config = dict(
    head_dim=64,
    norm_eps=1e-05,
    bias='none',
    max_grad_norm=1.0,
    doc_mask=True,
    train_tokens=900600000,
)
MLP neurons of a small language model. Each row is named by its layer, matrix (up: input weights) and neuron, and shows model dimensions 256-351. Each number is 500 + 25 x the weight over its row's rms, rounded and kept within 0 to 999. Numbers have three digits each.
After each neuron's rows, "fires on" lists the tokens most often at its 100 highest values on Wikipedia text that the model never trained on.

L9.up1069:487486488527482471514525518469523535503491484485498505431511496478477537477520552498453453481520499473511491479494528498537519475539476505493462504495534464510528519499484502534477508482498562539463496480481471524471505452489511550501499534514493486514464505500465508450541528518509473529
fires on: "="

L2.up1047:479499458532499469492506514525487515519498493496466499490503490526493491532508495498487506481537488480548494514498536502495525482486457520557492511498496474502506542532466493518508543509531525513505527542482523514507450497496521487584486534509465506460505498509490488509494526458510515497
fires on: " of", "o", "e", "ro", "mo", "å"

L2.up697:498486502441474474483503552456479523495481524525492463472537518496432482500539517477517490456482513473451497532471497471480500487464475500478520477480480496519467496538484514465504511481520465482471508498519464506528496503512491506491541513552511542495464476546497514470509516502540497531
fires on: "y", "al", "e", "le", "d", "h"

L2.up0:508510499506507510515451478511523494479517511478459481502503506514500512508495497526439470444508488540514497473480486520489511511499501501471442535467483514514513485492485455466518487474503556500479559449504490494511517508460491476526432477465501505532462483513502492495515499474442511488
fires on: ":", " :", " as", "vi", "-"

L9.up923:527460467487481431503528474495503555464495491476529477492519498517471531533496534518487542486502462513555512489491535514509513494475485525521479551482528518537526543459476473529515540474509500537469484469498495514470521477452527502487476502467446472502487537466472482494495528516510518518
fires on: ".", "s", "on", "d"

L2.up18:493536485512497494499499507447457494481491518498521499472484542482494505511492476497475506463533490517504490465483527527502476473480505484478486497472490500502502496465467470513486527513500558522478512520538494506489505495491478472544490526483504540537480498496474462467506542484495480509
fires on: "=", "l", " and", "-", "ar", ")"

L2.up65:521542478515484470489503533520497518485477509538501448499542488514507539500508512455485489500513501515499460477491487492493528565477525525485516501458524538567482488518443487502490482497490520495474546490454540512481485500423547552514490492479476514524494497524472489507516518466470498490
fires on: " cons", " ass", "dan", "ass", " Cons", " imp"

L9.up1231:507517520517523503464479516507482524490511514510456487465505520488469498518501493539437503472528510476470472520483536509499480471464504482511472505494503522502527521483479473469413510491488478536529499502522476496457505468518498515526489513500489526531501488514496494473499495526488514543
fires on: "="

L11.up1144:526516517522496506490501523476445503471524506500498516498512492476472500533494525537436497505486504477495488520518533499526458479486512478485501469502510510490492520484483498478481521453496521518525537516544488512469504486499478552509506501506493503508506501494486476481505495481460491532
fires on: "="

L11.up1227:502464497482492447484545493454526513531499480460479440479536496520465517479486499517501457468508468555470496488478498471517498501524487504474462493532494522521475483477492517475488453491499494507552506474481521463490473505477509521515499450482507488490503503502479500484508488500518470534
fires on: "-", "ull", "n"

L11.up223:473509485490482501527492502504469507477501477521476502439522518519485493496490446514499506477476469476476534497525521531529479474505481441489446477501515530460467518469534463533459528481532517476486479533497485524519523468491514556532502539466511452520451487524497492508492528551496492543
fires on: " the", " a", "-", "com", " 2018"

L9.up597:478540494529532508491484497505511532505479481490449456471514487475455515511527514544456474480496474475472446497508545467492492524485557491524470502485494523489478521495486484488424539501484514516534517512488485533483469503483526524510497539516512510472546531527479502485515516504517513537
fires on: "="

L2.up87:446451510528530512529481489488509510503480467520499454485502482521495537512526492560481476533481524513512497474537520516474478495530470515525471442486489455516522516533492474510522505532519525523513572453467464520461485482522492522484481483524497475498497536515515509486495504524497460485
fires on: " under", " men", " Men", " which", "iz", "ren"

L9.up106:487473525480519504511490496478441521509494505454462504543483480497452478477503518503516459480520535486489472517513488495496474483509483550503508465474480476483500551491507529514504524491489449499555512505490501553470523489496485458534501497465457453512487508517519476472528484511532456490
fires on: " (", " of", "D", " |", "K", "A"

L2.up603:462533474525486499492501530479480501518494505533482536481500523513512498526505481471502450448499433477448461486498548463463537501516468501500501480465473501475498494493487518482525533498500525506533530530491486511509505491478497496514505474507488535532483476539480506504486491464491500525
fires on: " =", "="

L2.up717:494457510527485518462540525465500518497477529563511452490508474489489520484489493458484471533480492552524507507493454450525498521464489480535493507455493490508486502499482480497485517504543506524483532448547473510477464549538516533500476511505511481460479532485480531495487537487476504503
fires on: "|", "-", " co", " living"

L11.up1401:492533509508484488511564519465471532502499478478514483493527482513478486517550471475486474487538527499503487483475521514528528550508506446458489466523529542496523468478504513489518524491467508513546523488490498490455519502493489470546486515523526500514481526505501502499475509497537521529
fires on: " was", " and", "|", " at", "-", " |"

L11.up835:539488499544530477499518494448498541492500503476548529506519522482456487495521470486487470496537490483491479493506505526498519544471509494499460489486502504455487523505486509466491508510458514508473563471475467539435449452491495468524503470512497509489517495509480485489523504533506494512
fires on: " in", ",", " In", "In"

L9.up504:502465473488480442445519486481501536461505488457517496499521480499495503519516512540427497532505464530497476535484511533511496454505487543499434504480488540516525521480482486516519516468529528512488495515502521572470503476440491539492470511544522522479502527495454509514479539496504501512
fires on: "s", "|", "n", ",", "."

L2.up245:522495535502503462459497488496466508528480514503476496546507502519495507521522526500531518427506485523508499507503540522427491469517463525520506512504528471502464501485457479510529520506498430496522515486472530473502515505496495499502533540504467489523513499547470491476485501532465525491
fires on: " re", " Re", "Re", " Website", "ra", "."

L9.up1101:516465467494466437472504520481483515472519534472530499523524487474452497499533521519498546505513468525531490493506529523493486446486485468509514505482520551511504511476497470537531524493498502507503520497482512494494509468482513491451477504524506502482511485496458506483509518532499530490
fires on: ".", ",", "}", " |"

L9.up650:495481523507490473464514565535492541506511479511506547499501516506454508511505456527448471450515448514480498474454505488496479513507512523495484504454506518464487502463485469494488511487482523495513521475487483522514514496497509516500483487511477481517523462486471526464510536484467495514
fires on: "="

L9.up708:525515505509521503496512505478493540454473519507543512550531497518507494518438549490490493475452474545479542501517536506552548492484491496479527483466507471463515474519526500505484489466487509529507509525508499475507492508516487528533485553519497482495489485502485524524539563509477481472
fires on: " |", "|", "\n"

L9.up582:517529479514485491494479552485497542513505494544500475479527494503476511528503503514466471488562469470497478517472519497515513507520472481506468531517483531520521492431528499502476527492464481539549537490546513524470505439493478497528491489508477497468488504527465501495484506476487462495
fires on: "=", ";", " although"

L2.up1129:472510434474513513495510499485501527506489506514488471533514521481504496461473507566500491518526465483471487507453484474485492493511529521499460477506480483485535502570486478508485491436489526512481518531525480530465496471489451499502514525484509502470477516462476543449526516507522464475
fires on: "v", "on", "r", "ter", "d", "um"

L2.up290:460491462512469469550482515490540516478535473508500472497487509542494520526494501464515511500551488495436472482470553496530473453524455517502474463488486461513545477472492512505526517552540510496538498541482509498484482471491514489505497522512478480485488499516499497486470550483515479486
fires on: "=", " %", " Maria", "\n\n", "r"

L2.up1290:479503476480473455481524532431527510485518517484500485473502504468447511520503516495499492486523514509491483462459512509511498507514494522505473460486485520490523441531517506475514501492488477489551525439559514462488524493504501496499480473541517509514440519525504509510494518503527480473
fires on: "-"

L2.up288:536490514511502506511494491490439540509491488491492475496509465502489554480525448471492530456555504541521531501481493497504507494520513467538482507502482484512528506499514511468539495465480546510491540511496511491486500525498517512490498504484511508462517518498474523484544487529536548541
fires on: " both", " ten", " between", " Ten", " two", " three"

L11.up967:510501477539475505508473464475494525482472533465448486487515485519496505537485507513526483487535517474494511493466556504512524507535513490465490493478533531500447506522466472520439532509472496510522499489502478522545539501463484503488521552510506459503482529487501495489519529515475502536
fires on: ",", " |", " (", " also", "-"

L9.up150:472451508518460488486506526485495541475488545486509465508501515509455508532539508526488476453542493531511520498498507529530512458527482509500463538462508502445543458454479513540505470490525551500493506478527521456489485443504486492505461484513474508540482533453492492455499528488519487480
fires on: "-", ".", " |", " un", " improve"

L11.up1028:504482459503481481510487470458510513491497482491474534496527485552469543496478458496470519475493492511468506537515527547454482461481505502474480449477515514461502551505529495485474472483474519558483530485477544544504514444515470491500505508505502481508478486508540493510517538497508483554
fires on: "-", "  "

L11.up1627:523513471505483507500489507457463518462503531479471474485540475493452490522463566546446515485481487469475489527464533532530474464512468471504474500478543498492468508490486438527482484481528517528529558476545534506494498485489496516511541538497494499480492527471501497478531491534491511536
fires on: "="

L9.up944:498445523524470519521485530480498507460530518518511428507506422505473538536458539487494458509486488500527516494474504502496494489480501469499509518445468490476472523546458456473475492501481492516535518504518471481483469484496514541516499489527474465498509507539503488527491522490485487478
fires on: "|"

L2.up218:476509499481494505525514518484491509480522506512462480501504459489506531488491538536503521455529459530454495512500535528536473514499511503493489463497523513487495466513413504497502493477502552499492512490529507510468508509481501546541469511513525510499474511479521498473517509498542511533
fires on: "s", "es", " runs", "hes", " wins"

L11.up443:552496473515510523534474487460521529525489528480535466498502517500479499546488478518522481489539515517510507496507561512514498478574488511508493518509533519491489489512470462556484475500462479501505558430500531532529550495503544512492540538561499504540470539512498497454542487488479503536
fires on: " and", ",", ")", " who", ".", " also"

L11.up947:518480498486525496488522589513477511456522499485509511485508447479484514479479537512458516509503528500501517479486525531472465494459477493507446419449527509453497522530447476431508532483500515482511560493519477518459484504513527546501487484520501547532494507469503522461452491514512528460
fires on: "|", " |", " Title", " Team"

L2.up944:559467487487511466460509480485550519487533486450446482470531490511487513519469519561484487491521500509524522517505545540494538517485502500461479496457510499490548536532449501490515485471503521452479533485510440497479466543500498490530509465480497464504485517476505469484531542521483516499
fires on: "ck", "sch", "ch", "ter", "C", "ft"

L9.up287:474484515510500451464507528508516511476483495474505497476515507477484509523498528522485474455557455498497477473474516505503483459504477523502475486486537520481474569527507445515482540463495514520504515482507483486507469456494521531485487508501522491493523499457442523467510531509477489546
fires on: "="

L2.up75:493542547448452475485510469474518519468507520502486543468534499477518508518501500480507494498488505510510498515488507470489473469494436494487467490464536457488495547492446497475543510508509515483487511473475490504479507506487479546484484469459504553507470484510487505468498525535525529506
fires on: " public", "m", "n", " Public", "mi", "r"

L2.up42:539514513515453456510481521444469538480549514498513488545502502516487505510553485482516469477492508491505540521442465465442505467480490527585464492463537483501527482496509530526537505488469515498474502478499479508480500518515467520484477503465523503510468481517508527480502518472526485552
fires on: "k", "s", "at", "p", "t", "d"

L11.up1495:479558493530488483495507483467470524494501515464525524539520523514517471517490472523499469483525475479478519490510503491537495500515506466472530496525501525509507488433489465503510530474488491501547530516520503446548543475504529489464505540510543472550497498520487495477507534514516506476
fires on: " |", ";", "-", " La"

L2.up725:455467520532459516486495492514501534550474509438516518512528508510487469527501494528444486488525547481463526472507502503480529469539513519528518505552487499501514504486475512540510537513475524513515517519496511553526507518532522482508532512509489511494504512497491488489504512471497512531
fires on: " Go", " Re", " sur", "Go", " fo", " Gro"

L9.up456:467507508530507513480509511491520532470496459525448504490516546482502508488529482477478503494529505469484474544487557498520478466496505502511477482473508489524504505492479466523505488475553505503488502481490502515526497523528512481497499479502538432496541467504485525499516499487472461481
fires on: " |", "|", "\n", ",", "="

L9.up164:501513477561512478527466493515491523540479512488467469475519467482519496513514491500474473476531452500523510507473487476457531476512461474496509494488480453554475496489469507526502468553520496495512537533535490460453523472514509515524563464549494507471491496497460507544492498519497478545
fires on: "p", " of", "ro", "pa", "s", "ones"

L11.up24:494542496488450519491502516471508527480479497541517529533505482498509501453469508500486506519551495466504476543506518517516533509487523500527537480506471551472534483489452485552464530490472536496510487475476469485481444489508519554504505560484500487554499476477448481505518487479514497483
fires on: "\n", "|", " and", " —", "  "

L2.up871:532554516481499479484497479436492498461508544475498500529490523478458507477525465476472513474517493486512459523480528523474543479496504486545510505490501499490503468549506502498487499481508481531497478495511474487529474526511499510499510512489497511510482460517503537481536481485461480534
fires on: "se", "h", "\n\n", " inter", "-", "e"

L9.up925:458491493549513475529536487483517521473493497466458502525482476462497500517461558509486473469475501495530483495506510479480498482483499496513519480515493487473497503480485518542517515496504526574515532505532458499486455493460502496539490537511534489505496497482485493497540516465479458518
fires on: " =", "'", "ye", "ric"

L2.up1156:486504522496509461487520545498536505567483558516464470503541525499521562475485493536513471508514512513512495518489516482455498463475471510526466515436507473491518531526523461473503507490481475510512483488499506554508519477487473492553499480487525525471510475496452505450493516523438494514
fires on: " University", "on", "n", "in", " NCAA", "ren"

L9.up268:479508510496527510474441512499450513477508507528490527473509496540476517500513502516438532454494475485478478516513527484489496466437514472488460497484538483509522517480513463476425503470501477541515528477504489499471508476488516522534498498497517499503486459502483495463506492523492486522
fires on: "="

L9.up514:505479511484451441488541512467495531457517487452523494497518500471453482539514505484479533475528478502515535471476522520529500458489500509482475487495484504519519547491496463554495513484511518520488493483490486464504529460503497539474487507499505508505507519492485521498500488512494520527
fires on: "-", "ni", " |", "der", "s"

L2.up821:514503507431452500493509551490499515449531471519492544547548500475488497498541484498498519489511551468462465502476524468473527463481452508523478505485496479523529529492510509477514532473487498505440497520473552504463510532518514540515473506462499531465483515493496505453462504545555522491
fires on: "te", "ts", "ish", "\n\n", "p", "at"

L9.up1400:513480505499497485493490537446532504448491490512487501489574511537489508454474530509465497486527489493485472548497529496541514496503485521525527476502477522509484524512476499517525502479565507514516483488493505504500479484496529526511512501508519497506512501495486505482515517490505465493
fires on: " |", "|", "  "

L11.up685:499504521482478492464546516497467518456488561506525508512496467487463510480489529510486481508500488462483483521487516531492494489446513520484513489481538538496462513496478499515533486470528476520513511504508544471503506528503479517514481496536494486499497472453467530508567560511471476556
fires on: ",", " life", " and", " his"

L11.up694:492502475498436437480525517519479515467561517522507481503537480516463480485517509535469486515493486516517507507473498498559501477470468475501462511452516514540540508490518460456501517486528557523519485495501456504487509513467518546499477517502454474524495513503471506496509547508520481468
fires on: " the", "-", "C", "|", " Bar", "gu"

L2.up1128:479492463500499442495502455491495524479470448438472514486535455499459497488472472525464502444492524539469484493485499507488562473519515533494463433509493476492522503475437494519555496453476476510528510533538472527497489485505472521524484497492523521519477499494486480485491489497476492497
fires on: " House", " +", "e", "o", "se", " out"

L11.up105:524522517498495449504515508449590533455527503449505485465499507495492494533508499500488499450526494495508487478481536507497493472527510517489510531508478491462490495548474503514447499501510503469524486523530464471486512501503495496530476508488516512438535496498471508465546522530509533522
fires on: ",", " and"

L2.up773:475512518480468472499530532465541523522512486472509478477572529510486508533499482473467508504483463491510470504495474540501511514453475548499502501528441499459477498476461472456495530541501529484489468450447501510466557457533491539525487491526503507463551522496484507490527485491476503500
fires on: "i", " hold", "s", " number", "nd"

L2.up1099:536537499517472465475526480529522525514477500501492448511489549476489509524505519506504488494506513491504512518495547516474489451488506518534521560502472491510508519514469477503522481506520496526546465488523474518490528494499475469459501538504468491496517511459481475465471482531513483512
fires on: "c", " for", "wer", "ner", "on", "ion"

L11.up286:484445478479496468472530521470549533466485548512515498465518498496446509510511513513489543488492495492456510467489494520495505482461492502484484526532499517489525500480475497489517476457508509542498504482527455525480488477526495529472497500521510515484512507470483564533508531515460479549
fires on: "-"

L2.up414:491535485538487501481481496547479514522512501472463550490510504475484522505503499508508485476498456541436492513471493479491546492501482492478477473468522531528484490512478485502462504451497506484494496473509477526494504466457495511527534462481505527517514453499528475488507532456467504510
fires on: ":", " :"

L2.up98:490461552491508480490503502490522516466540462476476542511536478517453506492514468516480471530567496508501458493483520468489477518521510540460481490511525525535505521469485502498517538514476502516467504522507490557470488495489462486508497529511486488460500506464513487441523525503480477498
fires on: " ph", " met", "ost", "ct", " at"

L11.up975:510504523528475479498466489494476526489486525504440483439524474517475514477498506469507552506498466483496469450479483546517471533491514477513483505513525493523497475495490454486527487495495483506487500475477511495473492544497485476500475482497489459503470453470481521476554493499483521524
fires on: " |", " (", ".", ","

L2.up1511:469511473473523498495470484439496521483532492481456502520544440575493455489529512533523463472467490517441506533495513485504517516504485482533503451490551527520470495532481491498500529490469520509487506505494501495487535545493516542498473554466509472480450488542509502482523555520503508550
fires on: "s", " provides", "es", " forms"

L9.up998:533543482526492508487513491460499516479498516532517505494541513442490533478494487523457492521446468509464462503505513499539494475464455495477518504461474511495467492523498505506496470518523551512483489515487473474514508498522516511531506479494473474502523523510497481452512534501485470459
fires on: " |", "\n\n", "=", "ent", "|", " moved"

L9.up1516:479499526500512467489502526484475536448550516530490488512504511468448559513514460505453481444540509520522453556482517515522491457523471509504470519454507466493491540507532488480514502467487503521475527490481500532476510500507477548514482473460488501517455535511456526472535529521477502516
fires on: "="

L2.up951:494489532533485508477472490472494544538483518501461467540504458458484487523526485516495456491473553513481490442492503467483499457542491485492510508452507502489490471517469520481490518459516478480528572454523469512494494517476513550487464521470497486537513517520482488494529533513459575542
fires on: " la", " We", "lo", " che", "we", "ba"

L11.up1249:508524498530467518502496520479486515461522508485512484501554472503444495522508509519464482508509488487488492528491534508497459467525491494540500485492522506472518503499492462517469501503515488534530543518540527501500485490493487525517547526506498504473487498493508483481510483500508489541
fires on: "="

L11.up509:497523464485502469507539542486508540476532520483505516533508516478479495526489518497472465467532511556481511505522485494484531464529466549495500496501471474498524558504492488471518494502482521511512528487510542473473526487482508466478491545498532476464483522508477468517484485509499508515
fires on: "s", ":", " e", "'", "p", "d"

L9.up1384:512501470537455461521488516523490513499546503514467483477505520492520499532482477517466489504488483466456446499507532465508495507524491454514490454500464521492477504510509503481487532491498519499514493488499460534517496466443522535478467501547495490531498501525493515512549460511524463473
fires on: "=", " series"

L2.up1409:465479500502495491488529466509514512498532479514495532454521527524484523439504509484448508497500512515510531462498478531499523480505503468537465444552484464505507510511466462493492532502518494469524537511464441496508489467516500546528476506488471497469471522517521482487491495429502523473
fires on: "er", "ho", "e", "o", "io", "ky"

L2.up724:495525495510498471479524512479499517532566503497450523505536489464532505521509509549481483485491514508512495516519562440488529491530491531534481494525498516476538501518496496477506487505490483492500510487522539498518528516439504502511531493497520520538492508469511518499470490498502506497
fires on: "n", "on", "en", "d"

L9.up631:502499519483467458490533497507519536466493506507533510542513489522454488553521518530439510499517515514512537470532515480532489493492515498450479495503490540497517513487483499530487508501525543505491504516505506497465477485500455486482515498521501527487508543487475472482510480494464476539
fires on: " and", "-", "\n", ",", " the"

L2.up571:513506518496484458486489472514477514484516516473485517490519448462497536514498533512470492462465514526523537492488511509533475506550505517495452482493519519521515463531498507471539546515550529460453525523480471505495502543470497499526500505503527490506522470477463458463487546512474492479
fires on: " ch", " enc", "C", " field", "d", "ch"

L2.up117:445506494516467516454489518479500509444511502517518469499497494550454539496546470475448484501478525504492500471483524496467468531497531521489518513481464531535477482480479447507497512541519514481517490494418458531492488510540501544514472521495497502491483493536493533519553494503512496499
fires on: " |", " was", "par", " were"

L9.up958:519482480507483494468495531528484527457506494502496529507514494516490510452458513503499442501546456518515485525497528476498502459485458499523486469518491508516495540506479479536515485464569472509519495483504476543470500484501490515486509494519529509507510484467477501469519504480491477490
fires on: " |", "|", " 55", " —", "  "

L11.up1014:543534513470517496486449513463510489491475472538493519519486517472486500510489475511471437497466491515457484491492516539469530458489463493533543469504496512480503477530485459532473489455531528480522464527502517513468480515479526512519510515499497490531505481515469498513548478467476485535
fires on: "\n", "s", "2", " and", " ISBN"

L2.up780:470511509511494513524507507556539509475515482501518548548502491474512554498530474484496465521491517517475507500517504511460532492534530527505468437510460485504464545481511498503544557546503510528511505493481529508475514475479483486493543534466452483524450465484534474459480502488503489510
fires on: " rel", "rel", " Rel", "ons", "nt"

L2.up279:506499469472499466496539487508472522528498477470499506505530465507494516525514533499481525492520518507531538500508487493491504501543512525525479539507498504492461473455488501507565481528522483518525494478484539519517453520478489494503558478504515517483518496485472511457510546525528501470
fires on: " dis", " of", " Cross", " Dis", "ide", "ift"

L2.up145:488479552481505467523496542483499517512477482471496468478498472507505519517509496464461505509489566565485516473491505522490455506537523496528468489501516504520494465496505526513550523485489538528488489495488519506476561532467482521518521512504504501475503510492465497417515473509516536514
fires on: " three", " two", " four", " various", " These", " five"

L2.up521:489501481503480519491478521508488516455491474488516524490550514520474482508512501455480462502509473535480432493518504525495469517499480478477483488486516464535522488457497504520511479494488499518440496461482495549466454554493499473530476531518519499447519478478447502465526522504511462469
fires on: "000", "250", " 400", " 800", "100"

L2.up768:488512516471443502525480518511518489496520549465507547494507517475504523515540477494493493474488543528465471474522504532472508495486493532485447501491534512492482458490496484504518514495509531515546517480459467482504509463527553500442497503462486519552481509554507495474516483466538458535
fires on: " would", " not", " to", "t", " Croatia", "ver"

L9.up1586:483498507506494474513515536499498529482498483508543492503499524489519503497469455463462530523488521504487479539488551574501462483440505475496455447489551503483521523508426468495476518516489458475498513521555481490486522509475491530470494484473519471473484472485493446513526518474523473460
fires on: "=", ")", "s", "ers"

L2.up528:542470559484473506471478492488517493498473528495489483527542517506491493513510551479502484507496503481502562476508518496475498485445471515471484533519465488491463475503492518522512506535524519526524520473484459489481516516485489550537524508490525555502494502486473473478518493506511490496
fires on: " part", " Top", " back", "se", " 5th", "th"

L2.up1085:496509446467473497475455504480504517522505514517542517500533495522486551482520474499458458507523484527494498437457521490506499523510475511503502488487469491506501502528501465500504483501516502517499476486475490472523506497519455564529457496521538509483522451469494526503478497515541501522
fires on: "\n", "\n\n", " to", " Port", "ort"

L11.up1258:556505499519489473485512513475501536450498519489485493475491511510479493516512497507478530490514459482502493518494510533464445507533540507483509532467513528494492488509451499454502499483495515513458541502467503491490479496471502500517471474544491501468491470517483533474516536495465503518
fires on: ","

L2.up884:449495506471513497473534459497476515519493534519478521557530535497511515499508537517518523516529482518510511505505524524508525524550501518508510509507546483553462488500463469476516533484493476487504514503463522511482506498513503510486515500479500498479515507540488490479491529501494484497
fires on: " re", " dis", "Re", " Dis", " rel", " den"

L2.up1200:509484529510524469538516469496505525532504506517514506520535487489489486479510505484529475490505496528461527444519510474502545507503520520525537468502483484474497540498485454515494511476485504518512515484488465440443490530464444551448512538466469536485550542446516542499470490527494524521
fires on: " of", " on", "min", " with", "ing"

L2.up10:531502453529525481493476470491533521529489465502462482451490458495468495497503495489495488487506505494477476507501495493456493519516502513505512456464513472454520519526482411538551536492528515471477525502511524514471484506488466538482549512514493503500486531505510537473538545490501513506
fires on: " of", " by", " from", " with"

L2.up1518:480526476491487476482515537566504533485533460470536507482532505495492489532511489477445514513491472559485498446463502526521476478494490506512511489516494493457498479468484469521505498506526528515471495526524499492486515501510502499504446501518518489519497537483477496477470479491516453503
fires on: "000", " of", "yl", " Total", "700", "250"

L2.up1106:508484465510451499464467479464516523518573503513527495514531484510476480536517507489475464458487556518506509489473527503532479517485457502505476499480489555481515467507504452515499543509502448506508492468490466518528507520515526528492507478473492497550498474516522531511534494465502514502
fires on: "m", "t", " to", " of", "ph", "d"

L2.up1707:496456473514495496461539526479457531491526522528473501543529477489493537522472479501460487507521495486480485514477501484441546472483531477565484511502511517489524503490460519468520506482459509483503526483497524514480448503511492485522509474492473498502472524483518513518499545517465483553
fires on: "s", " Base", " ground", " post", " station", "d"

L2.up424:490527540488487478507482474486485515511483503475484516476530504492488468494535452481478492463502540516506487480464515474450508526490434506511463471482506463506494507451498512493518522518502540470552511496506462517505516482519436566498490511488532496498469450492509505458515490500474540509
fires on: "l", "o", "m", "r", "tra"

L9.up1047:493529520527514511469472523489478514479480507523469484441506509468499494517497517538443485502494478474463496505488562487491465503504502479490464504497510524497508562485492461477467502489491491518547500491508484519458493464488523546522501533506501530480496510519463489474519527530494535543
fires on: "="

L11.up1701:533500503468518475481490500463483528502526511462484504485539470518520553509505496469447471441483502507442488514515520546439501514502497488480478509495496522456531493534491493505443507466493515507462520490475489501540530489536501502503498515515535522482523557503515514509460500552478524527
fires on: "-"

L2.up1196:488489497497474470476499488525497502540514501500485479515526529501492486490509487510502518514466546497545495525495540450514529481438463510508499512507504493508498520512462507472535485501550449534488539456530498501483524531521540493521533469494495526519515486512511513504500477544478482516
fires on: " =", "on", "ue", " Group", " Role", "name"

L2.up756:495478504500506511491545521530455529520537530511529518485508491499516513511516526486484478522506504492496526442540494470521492509523448477521505530478513490469464537441515488471495569493516523481510541452534497527484473463465529518546555505517468525563489501526507484469483534495505499502
fires on: " set", "ing", "nt", " Big", "urt", "et"

L11.up901:504515518475499514457477529479515501478499519511518474479507479461430521532492511523454516489506492457510497531492533520500495470504495511527476477479551516497497520491494479507461483473514506544522512467530519497489505504496478538526521525515508522508504502480493506459501517503477499557
fires on: "="